config = dict(
    n_layer=9,
    vocab_size=2023,
    activation='geglu',
    norm_place='pre',
    positions='learned',
    tie_embeddings=True,
    init_std_o=0.00456,
    lr_head=0.00766,
    grad_clip=0.5,
    warmup_steps=289,
    batch_tokens=16384,
    train_tokens=134600000,
    steps=8216,
)
MLP neurons of a small language model. Each row is named by its layer, matrix (gate and up: input weights) and neuron, and shows model dimensions 48-175. Each number is 200 + 40 x the weight over its row's rms, rounded and kept within 0 to 999. A neuron's up and down rows have the sign that makes its largest values positive.
After each neuron's rows, "fires in" lists the words (lower case) most often at its 100 highest values on Wikipedia text that the model never trained on.

L3.gate26,225,183,232,172,217,218,231,233,131,178,227,170,138,199,242,177,172,177,226,183,181,220,254,221,220,208,205,233,165,188,219,201,190,222,224,181,240,155,103,279,239,209,184,127,237,201,228,303,243,195,157,220,174,209,254,151,236,198,207,212,155,232,254,159,201,219,139,177,202,237,184,220,148,209,152,149,218,178,296,269,272,239,203,192,149,211,208,235,244,188,127,246,224,148,192,152,176,166,242,182,202,198,252,280,188,87,151,195,263,283,205,258,164,149,147,190,223,193,288,220,192,162,202,148,142,177,291,268
L3.up26,149,155,113,201,212,222,281,174,169,236,208,237,177,212,203,143,229,168,256,192,196,206,241,120,249,202,161,164,218,217,224,264,169,169,207,222,106,215,159,210,241,244,197,160,197,228,194,199,199,290,274,213,134,140,195,195,212,211,188,204,181,170,169,201,203,290,151,131,178,293,169,203,196,243,70,260,153,250,167,263,179,123,160,168,176,190,191,174,200,179,220,185,199,232,226,185,157,208,190,196,239,216,233,193,157,232,209,161,227,218,190,182,230,236,177,205,252,190,193,271,224,222,138,246,197,258,172,202
fires in: "most", "many", "more", "other", "mostly", "due"

L2.gate372,287,248,233,217,150,212,214,184,177,217,203,240,98,231,192,179,216,149,159,132,148,206,187,182,204,264,159,135,195,223,249,250,194,235,220,191,167,209,207,171,249,109,192,191,211,241,152,203,253,222,236,255,272,198,238,218,219,209,128,158,164,222,305,166,224,230,208,251,242,195,230,219,210,223,186,218,228,217,156,191,222,168,145,186,251,203,250,196,205,71,218,116,182,274,231,230,228,238,162,280,144,187,133,261,203,250,236,154,210,195,179,211,166,137,179,229,170,281,197,221,156,218,159,202,229,131,165,222
L2.up372,236,197,174,239,165,197,227,214,157,194,171,127,181,189,221,214,150,214,161,147,222,199,227,264,161,207,226,186,192,188,183,234,260,213,170,256,224,134,225,225,226,155,156,197,152,198,270,158,213,202,218,200,180,222,132,168,235,140,204,234,148,206,233,265,165,189,195,170,151,259,154,183,216,251,226,139,128,179,173,271,180,191,214,190,230,123,224,244,178,144,191,188,158,220,193,270,281,248,252,246,172,191,206,165,166,218,147,206,202,193,204,142,193,189,248,175,120,209,191,151,203,168,221,217,223,251,136,225
fires in: "he", "division"

L3.gate9,192,211,141,248,160,200,290,228,183,229,187,178,210,181,215,259,216,237,197,209,214,215,126,171,162,198,193,234,192,231,234,276,169,197,181,194,222,219,253,165,216,188,175,217,281,199,176,187,194,193,192,231,227,225,259,286,242,200,233,168,172,180,131,220,208,141,230,184,210,183,224,239,240,269,204,170,162,224,210,234,177,167,164,144,141,120,181,238,248,183,198,261,116,178,264,207,178,199,195,217,231,197,171,117,210,161,191,206,194,231,205,169,149,173,138,193,244,220,252,198,170,194,215,190,171,184,156,136
L3.up9,255,184,129,191,196,263,257,164,189,200,194,136,215,231,189,250,179,274,184,223,201,173,143,154,160,186,148,251,240,209,197,203,185,206,249,171,270,213,238,170,234,179,170,182,218,236,210,269,137,193,201,209,251,142,202,194,225,196,227,181,166,228,103,137,244,184,178,170,168,105,287,207,279,169,176,227,182,230,202,170,182,186,149,165,194,125,251,139,229,184,188,197,192,174,239,224,207,236,192,221,156,261,210,196,202,179,218,149,236,283,214,210,189,163,234,275,211,187,184,167,171,176,248,240,200,153,197,134
fires in: "at", "over", "located"

L2.gate340,203,223,261,251,195,263,265,194,163,236,179,187,209,231,249,120,210,144,156,195,163,222,254,194,206,197,172,169,214,134,229,226,131,179,195,206,171,215,191,197,183,234,230,119,288,208,205,217,197,223,268,251,219,205,186,214,221,239,263,125,148,166,174,200,138,279,195,177,177,228,221,216,208,294,223,230,208,275,282,200,209,143,231,142,122,192,240,142,208,112,243,202,152,234,218,183,163,153,190,200,174,213,223,219,169,194,226,139,231,216,229,258,253,180,222,199,269,231,177,233,140,148,185,212,152,196,219,134
L2.up340,270,185,209,197,166,233,234,290,138,207,174,144,283,152,189,225,218,207,169,130,206,261,285,216,194,173,158,248,192,150,215,204,170,168,189,116,197,153,175,158,208,232,204,197,232,151,159,216,241,210,168,216,146,265,197,275,166,258,204,199,133,198,149,157,137,138,100,214,154,230,176,193,278,205,173,158,134,222,225,270,177,182,243,152,264,248,194,216,173,168,167,231,147,228,247,212,174,195,170,248,232,222,235,196,176,174,149,172,232,279,220,206,248,162,118,187,213,201,188,208,182,178,182,204,160,117,218,190
fires in: "to"

L2.gate445,192,230,202,191,163,244,180,195,184,257,261,235,196,163,232,159,192,185,241,226,161,274,191,181,217,258,115,168,162,189,214,135,215,196,187,192,241,180,235,164,260,146,190,94,264,214,159,207,192,231,217,300,216,164,190,177,264,179,222,130,226,206,208,215,229,264,149,196,213,187,257,202,228,164,207,262,199,215,212,248,237,197,197,211,269,255,135,169,173,122,225,270,232,202,200,227,221,96,176,288,174,225,236,212,222,232,187,112,157,182,258,180,143,300,175,193,164,294,199,218,151,171,213,208,199,200,208,152
L2.up445,290,189,235,306,228,176,178,237,201,196,243,206,166,223,191,228,197,101,149,156,145,251,155,261,191,183,165,207,188,232,211,182,210,197,265,158,259,195,246,170,202,126,176,169,241,210,209,256,205,212,165,187,219,266,190,315,194,200,212,227,159,261,232,182,177,163,150,171,189,252,185,166,235,181,213,229,183,137,165,221,242,163,222,206,265,185,270,213,186,181,265,172,207,234,165,219,178,149,171,242,206,273,170,168,207,182,202,254,248,102,244,180,199,228,233,182,177,255,208,107,172,150,221,221,201,176,207,217
fires in: "he", "hectares"

L2.gate192,166,277,172,162,248,271,189,237,168,145,265,201,230,204,228,145,270,150,269,203,204,209,247,151,229,213,183,176,198,221,147,193,196,204,237,133,144,191,177,149,182,239,217,115,174,172,187,178,322,152,212,185,194,191,235,252,227,261,191,174,193,124,322,204,226,191,183,203,181,236,240,191,215,198,152,216,195,248,209,171,200,239,199,215,199,238,183,266,221,216,123,239,220,267,187,260,151,143,162,187,185,178,233,234,192,173,184,209,270,172,215,207,146,212,148,230,251,232,261,212,170,219,129,214,146,142,225,158
L2.up192,207,260,222,187,236,249,209,256,139,118,191,213,290,227,188,210,220,154,231,226,193,187,208,156,287,175,241,265,210,126,152,211,204,237,194,216,132,155,166,226,167,318,210,163,123,132,176,189,287,216,195,211,184,224,241,217,173,233,171,207,252,114,173,265,249,149,223,172,198,257,209,142,197,188,192,191,212,215,190,152,215,213,226,154,205,153,167,263,233,168,145,252,225,284,215,248,195,172,186,182,138,139,142,196,213,156,116,217,232,193,272,225,171,216,137,162,180,180,223,226,192,266,169,177,228,178,200,191
fires in: "as", "asian", "very", "asia", "every"

L2.gate384,210,203,210,213,242,269,256,302,107,196,226,179,201,224,216,175,211,239,196,233,204,240,207,183,196,198,200,213,213,196,197,251,134,235,187,150,130,248,182,157,223,186,232,142,229,235,148,276,224,171,192,242,216,181,163,164,230,169,260,238,172,192,189,237,134,172,162,228,173,295,252,230,290,214,142,260,116,223,294,221,221,155,221,196,205,161,187,181,246,212,168,214,244,177,206,184,154,150,233,228,269,218,158,308,217,133,211,256,267,263,156,207,187,196,241,171,257,213,268,244,149,190,157,189,123,139,207,183
L2.up384,183,184,228,196,281,274,142,196,166,243,178,195,96,231,141,205,222,208,246,197,243,262,240,166,282,160,203,258,170,222,251,214,180,185,259,218,193,160,146,242,184,297,119,225,189,186,219,280,190,157,204,165,205,244,154,245,254,173,79,259,200,195,154,223,192,254,204,183,270,227,180,238,168,217,197,166,182,217,287,195,194,296,235,210,212,173,323,149,206,221,275,250,231,188,200,147,154,169,183,289,219,218,179,277,197,139,157,205,227,142,144,219,188,200,181,259,179,203,232,184,200,184,136,157,204,157,198,191
fires in: "other", "from", "another", "all", "most", "southern"

L2.gate358,167,203,191,167,182,247,239,179,214,203,227,164,181,278,216,218,152,218,239,132,225,235,232,180,216,197,210,211,170,209,208,75,194,225,180,148,215,179,203,196,271,207,223,136,198,150,173,266,263,278,207,169,178,153,254,246,215,132,144,166,193,188,204,138,180,184,222,172,246,250,324,204,207,258,114,200,303,238,229,212,201,205,169,211,263,165,147,182,176,210,212,224,200,172,212,164,180,205,138,205,203,278,128,196,249,154,87,179,232,178,197,248,152,242,146,174,198,224,206,262,191,171,216,222,202,146,206,224
L2.up358,201,206,216,241,236,206,120,173,225,174,208,209,133,182,180,226,214,205,236,192,282,263,235,243,136,160,189,254,170,218,193,170,154,224,262,179,257,222,182,186,227,221,171,208,242,224,185,270,200,143,234,184,193,232,215,235,203,91,135,123,220,234,175,160,138,191,259,202,213,136,224,192,194,195,233,215,166,208,197,176,200,271,239,99,218,196,243,226,166,248,187,171,179,186,169,148,139,188,182,149,204,275,181,222,189,288,211,224,145,180,185,290,148,153,186,160,168,205,216,217,175,181,156,216,202,251,267,150
fires in: "world", "year", "germany", "music", "time", "european"

L2.gate393,245,272,172,197,193,187,233,197,209,233,179,190,144,277,257,187,220,337,216,168,203,161,159,156,154,213,188,236,193,193,222,169,246,210,95,249,172,186,170,219,237,200,231,188,234,267,184,289,210,207,255,176,159,198,154,229,227,125,164,147,234,218,257,283,207,185,125,243,173,179,276,261,180,185,168,229,184,253,241,172,141,231,158,202,230,185,115,205,175,222,204,195,208,196,173,217,220,140,222,239,207,195,229,158,291,231,232,132,174,264,177,111,197,216,196,219,123,140,150,217,191,145,137,239,177,214,210,210
L2.up393,223,174,188,211,177,153,223,172,220,203,163,173,175,269,210,156,236,172,172,281,146,208,128,144,139,209,207,192,205,231,123,247,224,240,182,228,178,229,184,283,259,236,268,162,248,226,241,228,187,180,162,271,232,154,192,176,211,236,174,232,168,160,184,255,264,242,238,199,146,145,234,235,253,251,189,206,101,215,168,163,171,196,205,176,261,137,298,182,211,208,185,263,183,159,209,217,351,257,204,243,146,252,215,128,205,210,179,202,162,269,186,196,232,153,210,206,229,199,108,139,231,171,241,164,188,215,183,227
fires in: "based", "released", "died", "held", "located", "made"

L2.gate127,221,220,126,206,225,183,199,173,230,302,233,229,224,228,284,173,178,229,219,234,179,195,198,230,174,191,163,171,153,141,207,241,188,209,201,186,190,196,160,221,229,211,164,202,223,213,200,215,222,160,232,192,134,170,144,225,291,230,189,144,194,198,196,278,224,274,182,130,205,145,234,170,251,290,205,160,284,299,207,258,209,184,237,161,207,121,231,231,152,209,221,203,200,231,175,198,136,147,230,252,120,245,203,219,238,200,210,140,232,222,162,254,216,227,162,230,192,183,224,169,133,220,137,301,205,165,167,210
L2.up127,142,197,150,156,159,205,204,175,248,223,208,244,232,161,249,143,207,257,260,237,159,145,149,189,202,221,179,239,214,149,173,251,214,233,201,163,198,288,254,84,184,182,157,195,183,219,241,186,187,185,240,145,102,155,166,265,229,270,168,189,177,238,227,224,206,241,235,207,193,234,173,156,234,231,160,229,225,283,148,278,117,127,223,175,188,194,149,221,179,162,284,228,247,183,233,232,130,212,213,176,160,267,193,230,184,244,223,155,217,226,202,248,218,205,156,258,242,231,120,201,201,179,159,317,217,164,200,170
fires in: "career", "open", "goals", "located", "signed", "200"

L3.gate262,267,254,181,297,162,218,223,238,162,235,221,229,178,213,201,192,248,211,261,216,249,215,246,175,235,167,200,110,247,210,107,287,201,201,212,210,151,218,167,212,197,140,242,214,223,155,191,173,233,210,248,160,159,186,198,227,250,281,199,229,190,192,178,241,285,201,193,212,196,306,190,201,155,291,220,197,136,181,226,181,196,179,135,195,199,206,167,246,167,146,176,242,229,211,232,187,104,231,222,176,226,107,227,191,205,272,164,187,183,197,291,244,113,164,175,235,168,237,238,259,158,208,124,246,201,119,158,218
L3.up262,167,243,222,201,197,184,240,245,199,175,217,168,204,139,204,226,228,183,228,232,212,182,236,204,174,192,271,212,143,168,160,230,236,157,207,134,224,161,187,141,184,248,170,253,186,165,225,208,232,76,172,242,233,208,249,238,199,157,156,242,219,257,176,289,219,220,186,277,218,188,222,168,212,159,201,296,190,202,231,216,122,227,225,179,260,208,225,211,231,232,159,199,249,197,331,174,187,159,164,258,285,172,144,181,119,198,193,197,180,102,205,224,192,241,226,182,215,192,305,183,181,267,207,162,146,205,243,159
fires in: "later", "after", "never", "further", "compared", "more"

L2.gate405,197,222,231,190,246,188,214,194,156,283,170,247,173,199,185,206,215,225,206,213,204,194,195,158,184,251,200,222,198,162,247,193,193,220,237,220,237,168,260,235,222,273,98,172,266,253,173,175,263,133,168,207,245,126,221,197,187,193,224,212,265,182,200,194,246,223,177,201,274,148,197,257,208,164,149,247,241,295,235,209,173,175,178,202,184,127,182,244,265,175,176,265,140,165,239,217,210,153,249,261,184,229,232,170,213,159,185,278,189,245,198,242,145,245,246,188,198,194,105,199,177,216,276,210,177,169,225,174
L2.up405,285,140,230,172,202,211,229,192,185,178,208,176,189,205,207,206,151,178,152,222,216,141,209,201,111,151,197,241,202,187,262,260,265,75,163,236,226,253,162,148,232,171,159,209,198,173,215,172,208,275,207,214,175,215,165,177,211,220,142,193,236,169,203,186,207,168,191,210,186,214,235,195,228,173,252,198,123,153,232,301,241,202,196,191,200,239,226,182,232,209,263,123,200,195,140,129,195,167,198,208,235,200,258,202,269,260,208,130,253,76,216,201,215,279,228,247,246,187,168,209,166,154,119,277,199,239,145,138
fires in: "in", "international"

L2.gate80,147,247,228,130,138,183,243,272,227,167,236,208,220,204,244,194,111,151,258,198,195,155,146,212,152,245,207,195,203,142,246,222,264,233,250,166,170,167,272,235,229,303,184,78,163,214,201,208,272,257,190,192,225,160,242,268,171,200,197,239,247,193,156,169,171,253,217,159,166,228,308,118,178,171,160,213,250,295,207,256,141,109,207,163,229,124,202,212,261,131,222,195,205,202,237,203,112,233,212,269,75,227,162,154,195,240,156,238,212,215,211,259,208,197,170,151,168,241,172,162,187,218,185,173,242,215,220,199
L2.up80,199,205,205,171,222,207,168,172,171,269,254,224,163,232,228,157,182,218,205,285,232,213,198,212,239,187,241,162,243,213,171,244,217,194,243,100,195,215,227,259,230,167,213,144,198,247,206,190,205,212,205,145,235,220,182,230,208,275,159,138,173,157,247,196,183,208,225,213,247,158,195,220,237,168,248,179,176,211,196,206,82,184,187,177,249,155,229,286,139,170,254,191,152,252,285,191,193,165,207,128,233,267,196,244,203,188,210,179,103,212,215,192,172,54,247,163,232,286,235,215,195,191,179,190,211,151,159,222
fires in: "career", "season", "election", "team", "school", "championships"

L2.gate261,144,167,129,173,217,244,246,197,215,230,209,150,189,288,219,232,202,210,189,233,217,223,258,181,219,182,153,188,195,209,129,193,144,181,175,133,152,212,223,164,208,181,189,208,177,183,209,194,200,197,210,110,212,164,140,302,226,175,149,155,182,229,209,169,194,174,177,209,266,183,237,195,124,272,196,194,181,209,261,197,171,136,210,135,161,209,156,263,151,220,176,228,206,187,256,215,164,224,184,205,233,190,127,221,200,169,215,191,233,242,193,189,216,197,125,283,281,184,217,232,180,238,195,233,133,222,230,136
L2.up261,208,270,169,213,176,266,129,143,184,222,139,184,255,245,170,208,186,212,176,141,135,174,232,199,284,215,197,301,199,180,274,122,188,206,173,258,145,134,159,222,222,108,173,139,168,195,203,265,144,217,238,198,200,168,240,165,224,241,192,212,189,208,248,221,163,244,160,170,249,206,132,181,249,281,200,200,226,192,191,228,268,208,209,178,189,157,249,179,203,61,208,251,226,221,192,205,187,230,165,207,279,226,167,262,195,222,159,217,225,116,159,238,220,180,114,211,186,202,207,208,218,197,221,180,270,175,265,227
fires in: "or"

L2.gate150,207,228,275,224,231,93,209,166,147,197,240,253,137,178,202,150,186,231,245,184,244,202,185,190,151,229,177,219,168,194,209,146,226,167,224,209,176,160,86,245,191,225,176,193,210,92,236,250,212,238,250,210,194,190,166,159,180,170,276,254,230,247,184,247,180,175,140,215,162,186,220,209,160,173,241,270,149,242,221,200,168,161,133,152,233,129,113,201,117,218,224,235,155,272,194,236,158,175,153,241,248,169,258,204,246,315,226,171,218,216,159,133,206,272,236,231,105,182,201,152,238,212,178,132,194,279,177,241
L2.up150,172,244,213,132,222,185,175,237,208,171,198,236,231,208,212,235,190,188,243,241,238,216,150,204,260,227,150,215,164,254,267,236,186,240,165,200,217,173,215,188,173,219,187,220,130,199,232,225,127,167,274,230,154,229,160,206,209,194,240,197,194,189,272,204,246,224,129,161,170,166,213,174,129,206,208,177,167,197,178,189,187,172,256,179,198,174,194,199,181,148,147,248,171,241,210,156,159,217,225,169,201,139,257,218,139,251,178,173,224,175,76,206,210,265,100,140,241,157,214,82,178,172,240,172,204,166,236,196
fires in: "up", "same", "back", "down"

L2.gate447,312,203,147,254,148,258,187,164,201,217,119,177,194,254,190,255,284,205,163,166,156,211,248,233,242,191,249,140,213,170,223,121,195,230,180,205,148,148,168,268,224,231,176,252,204,204,275,100,208,281,160,198,158,98,258,194,224,253,172,239,164,222,239,175,199,241,206,126,189,212,151,180,151,255,191,207,224,178,289,179,228,211,214,149,177,154,250,205,176,141,233,221,218,236,162,170,151,251,187,230,176,213,188,182,158,228,115,156,177,229,190,188,254,257,103,180,222,196,252,227,171,171,210,244,234,187,243,208
L2.up447,122,251,224,150,115,212,162,185,196,134,183,148,189,228,148,193,203,181,176,178,155,243,219,184,216,162,203,266,166,257,154,128,183,197,245,128,211,177,191,166,231,217,191,169,208,229,234,195,205,274,168,224,212,256,196,211,177,190,127,244,163,226,256,172,100,205,175,266,194,176,151,174,221,235,147,202,207,226,257,144,294,115,208,195,253,234,201,202,230,216,207,194,198,139,226,224,148,273,214,226,251,235,111,169,150,125,189,254,213,229,194,220,207,214,121,210,187,158,275,189,254,216,154,141,203,238,245,170
fires in: "or", "orbital"

L3.gate164,286,180,162,217,175,213,205,211,221,225,117,149,141,239,224,220,200,223,246,138,171,194,173,241,103,217,240,139,157,160,204,197,122,168,235,131,186,142,242,190,275,204,174,125,246,216,220,254,187,137,229,226,191,114,276,236,198,172,190,152,209,231,150,237,173,225,286,206,199,208,206,232,228,232,180,256,200,258,195,178,177,277,171,121,177,164,219,245,207,219,203,210,162,229,188,223,202,190,211,154,222,223,214,173,243,277,196,135,270,282,209,269,135,187,189,187,226,218,178,229,211,144,230,192,228,186,189,222
L3.up164,168,225,174,213,201,234,179,249,208,262,154,256,215,134,214,226,247,324,173,221,257,174,166,117,193,218,156,220,195,149,233,194,179,173,164,179,209,228,185,237,214,203,188,162,261,177,183,237,199,204,209,247,165,200,175,236,186,187,90,186,194,225,231,230,185,130,181,217,246,129,135,195,200,236,211,273,225,223,211,208,171,124,207,261,211,163,228,270,134,160,208,161,178,197,211,207,181,244,229,248,116,245,166,224,208,218,259,180,192,175,184,223,222,192,216,175,255,219,204,133,239,159,272,181,139,180,165,199
fires in: "department", "institute", "championships", "school", "program", "championship"

L2.gate95,187,162,181,351,185,291,197,225,194,154,142,215,198,206,223,199,200,183,251,173,193,258,127,195,286,180,178,178,225,154,137,219,186,214,143,166,184,218,192,189,144,288,173,163,272,129,217,232,220,230,170,76,175,206,168,178,134,163,99,244,182,192,179,236,166,223,256,208,169,330,204,195,181,219,251,168,126,197,188,234,193,176,277,230,202,246,205,156,264,206,170,229,210,188,208,209,139,257,211,292,172,199,192,281,211,210,211,186,203,217,259,198,219,230,223,237,153,249,236,237,197,236,172,156,172,204,170,222
L2.up95,200,227,164,215,176,169,255,195,215,229,250,223,305,184,183,150,272,167,188,124,158,216,195,147,266,217,194,148,261,200,167,243,216,161,135,157,164,242,240,120,285,254,128,205,203,170,190,210,292,190,173,166,205,159,255,187,165,132,191,196,189,205,219,236,195,218,165,137,210,239,254,131,173,229,179,257,198,224,172,192,173,251,214,197,290,186,139,151,234,271,231,213,183,205,184,207,226,189,261,288,234,222,243,234,235,150,208,166,238,174,227,191,243,210,175,198,247,272,178,229,237,246,150,136,239,251,221,151
fires in: "well", "more", "such", "engineer", "engine", "engineering"

L2.gate373,180,246,203,197,189,213,198,245,212,214,204,146,226,195,191,252,177,174,242,225,199,167,223,203,127,171,194,118,309,176,111,190,216,185,228,184,158,201,247,161,207,251,163,236,177,187,158,172,229,171,151,192,275,194,333,188,185,231,172,278,205,165,224,260,240,192,231,239,212,230,213,228,186,161,195,230,228,208,264,195,160,179,128,182,137,141,150,262,221,280,167,164,291,230,145,139,216,155,186,244,225,208,170,169,193,192,171,250,246,253,152,238,164,220,188,271,221,212,170,264,220,141,146,182,237,209,139,141
L2.up373,222,214,225,158,208,260,172,222,197,179,193,137,212,187,213,184,154,133,226,212,196,210,215,126,167,264,222,167,201,122,223,186,154,195,146,160,151,250,236,215,152,275,220,166,113,168,156,205,236,186,206,220,181,179,158,159,115,202,148,210,271,171,213,214,208,178,216,177,159,197,237,231,87,133,222,200,215,206,196,188,181,217,200,197,159,207,170,188,263,218,205,190,227,152,225,182,184,172,159,206,165,247,171,209,264,222,165,243,215,138,173,273,188,184,134,168,261,187,150,308,167,117,240,219,246,227,191,200
fires in: "such", "asian", "as", "no", "asia"

L3.gate196,202,187,197,106,218,193,217,223,217,201,183,227,177,187,257,157,154,236,170,169,164,168,230,167,212,213,201,198,191,160,236,226,221,217,150,276,243,136,216,226,171,241,219,222,166,227,242,138,168,220,181,248,176,116,182,117,233,171,237,195,233,201,174,185,224,249,136,166,235,202,212,181,149,194,231,216,216,237,188,244,192,215,219,181,221,219,223,193,182,154,214,191,203,214,255,265,260,176,243,208,203,189,246,163,211,150,206,205,196,140,165,129,222,286,214,186,199,170,227,237,124,224,200,256,206,234,75,242
L3.up196,153,187,147,200,106,138,173,217,192,186,200,187,193,264,203,231,264,145,199,280,192,229,165,244,174,214,181,268,268,255,213,163,178,214,235,214,180,217,196,139,181,164,228,161,274,244,226,176,250,198,277,189,274,237,293,230,196,271,183,138,202,147,181,191,192,186,192,268,253,193,175,267,273,133,202,168,177,250,191,160,160,157,190,162,124,219,151,182,186,187,168,239,237,207,177,196,145,222,168,198,200,233,187,240,142,258,137,227,210,229,241,229,254,160,187,218,194,172,187,217,294,200,146,186,207,212,235,124
fires in: "of", "to", "even"

L3.gate31,156,217,148,259,280,177,173,203,168,167,181,168,237,211,239,187,204,204,233,251,207,235,211,300,240,209,226,229,197,203,149,203,152,251,204,218,197,179,247,188,186,209,233,208,151,192,188,187,199,114,191,183,202,187,222,178,195,203,183,115,234,167,182,192,219,185,163,165,203,201,210,136,181,232,232,208,172,198,211,215,198,136,278,236,192,112,226,199,194,255,179,328,248,132,221,233,213,216,209,245,203,217,205,179,164,110,150,264,186,201,189,192,209,242,171,148,262,211,227,266,165,274,243,236,194,196,261,171
L3.up31,198,276,158,223,239,189,163,209,202,131,254,126,166,215,192,242,171,189,207,215,223,243,164,247,231,265,219,192,224,230,157,220,172,185,247,123,191,205,231,164,229,114,165,176,141,233,182,166,214,182,129,254,152,178,230,270,184,220,217,226,184,168,201,206,191,263,223,184,150,178,218,170,215,175,214,192,214,171,172,201,226,172,245,259,199,254,246,196,232,213,186,249,252,111,159,229,263,225,149,239,225,191,189,141,209,184,108,245,126,191,260,139,151,240,169,166,207,234,192,187,165,246,222,189,202,228,247,185
fires in: "free", "creek", "two", "degree", "three", "prize"

L3.gate142,260,259,242,211,227,249,164,187,216,159,249,223,240,199,171,224,188,186,250,180,176,146,212,202,157,112,213,187,217,130,205,198,232,234,203,136,176,291,256,154,142,214,199,208,206,215,169,165,210,223,186,211,184,158,254,244,113,152,215,213,208,202,222,203,206,207,258,146,158,175,290,207,201,196,246,227,218,185,204,211,184,196,129,137,198,181,167,183,233,151,215,194,215,199,259,249,180,157,192,183,150,217,123,173,218,168,216,153,208,259,242,198,199,249,163,142,232,200,319,222,280,285,180,285,150,267,146,147
L3.up142,257,255,207,218,177,181,210,176,147,193,204,169,290,164,184,257,248,246,231,198,200,215,153,244,191,200,208,234,235,270,112,192,240,190,285,177,254,231,217,187,241,184,230,148,211,149,167,179,189,215,179,177,210,214,215,229,191,158,318,216,196,201,138,138,119,149,255,158,139,205,240,199,209,242,195,127,189,133,174,129,227,232,224,182,157,234,235,174,247,212,172,229,115,137,186,171,194,164,154,195,153,253,217,205,228,248,159,211,187,236,216,225,139,187,142,265,212,254,187,167,171,170,211,158,231,147,247,238
fires in: "world", "european", "europe", "music", "australian", "african"

L3.gate181,184,127,141,121,260,190,175,237,159,184,153,239,209,203,243,176,176,148,139,191,136,183,131,242,166,234,186,211,209,216,239,161,173,208,165,244,255,145,155,185,201,260,208,182,193,262,235,202,155,215,179,268,256,180,208,187,269,79,201,158,168,184,191,237,165,171,216,191,202,197,153,224,185,166,192,169,184,190,182,261,234,159,253,218,172,185,156,189,178,205,206,122,174,181,222,272,261,190,261,197,231,215,232,173,186,156,201,234,191,123,174,169,213,186,204,211,176,197,203,197,158,209,233,222,213,214,189,209
L3.up181,160,120,255,188,163,174,222,222,210,259,212,256,171,248,182,249,152,212,156,250,157,214,129,205,237,159,174,286,248,249,232,202,216,151,221,160,257,243,264,166,167,230,224,256,223,203,206,250,217,166,197,180,186,227,118,261,209,178,144,189,217,210,137,194,202,200,175,201,196,119,167,220,189,195,190,216,233,205,189,229,143,148,165,248,175,280,162,167,154,237,199,216,208,216,177,241,207,183,204,272,168,200,190,319,187,226,204,185,274,191,280,178,222,253,262,219,270,195,139,251,335,241,171,166,216,249,148,193
fires in: "of", "in", "from"

L2.gate220,203,268,197,192,219,249,184,240,184,235,201,153,210,161,196,177,176,197,250,196,174,212,211,204,245,205,130,248,237,164,218,156,215,221,175,166,193,166,178,194,274,200,290,171,194,212,187,256,263,241,151,178,173,145,104,273,219,189,219,193,202,197,141,226,145,217,137,236,161,214,174,168,179,189,122,279,258,198,197,304,182,240,164,239,159,210,139,224,193,197,249,231,287,179,162,179,181,146,175,190,253,188,233,191,241,178,165,136,202,221,223,242,214,219,208,133,246,194,257,294,195,222,124,227,185,213,307,209
L2.up220,203,182,226,198,129,204,221,168,157,240,203,156,219,97,148,224,164,156,198,245,183,219,203,219,202,210,184,174,258,240,149,200,284,230,160,167,158,197,166,155,230,177,133,236,246,137,184,238,270,181,127,224,190,214,252,158,183,272,265,223,151,245,184,235,212,206,158,163,203,145,161,223,244,186,184,178,172,166,170,243,280,237,248,217,215,153,219,154,193,253,161,223,148,102,221,182,211,271,216,189,242,257,184,184,182,221,156,198,189,273,215,274,234,203,169,282,186,289,258,293,195,215,241,168,207,187,236,195
fires in: "two", "four", "three", "six", "five", "sixth"

L3.gate292,188,214,226,206,257,148,230,231,152,238,159,252,205,243,280,183,171,235,183,222,261,195,189,192,282,211,244,311,169,156,256,268,209,226,204,196,176,177,197,216,246,209,142,165,188,88,182,283,194,121,231,208,202,151,157,166,170,141,244,236,203,141,267,292,249,167,140,226,230,197,182,207,162,250,193,237,193,271,234,231,218,224,154,136,197,141,159,183,179,162,162,211,175,174,169,228,171,206,208,220,204,176,250,239,144,131,211,213,182,223,188,229,136,211,283,179,254,193,237,245,179,289,115,195,193,201,190,173
L3.up292,241,246,177,204,195,184,223,264,164,192,116,287,226,215,224,261,274,208,202,230,220,193,188,216,257,255,254,248,160,222,292,174,182,232,200,216,183,148,179,213,191,128,186,216,279,95,239,195,215,186,235,229,164,214,195,157,244,150,242,218,182,178,227,106,223,229,175,245,274,216,234,187,253,195,153,207,141,185,224,224,225,160,189,163,195,170,151,232,205,141,194,189,202,147,204,179,233,229,183,212,276,214,256,240,199,187,201,199,186,188,220,211,162,200,207,226,165,166,237,185,171,285,198,219,156,179,216,210
fires in: "up", "ft", "track", "back", "black"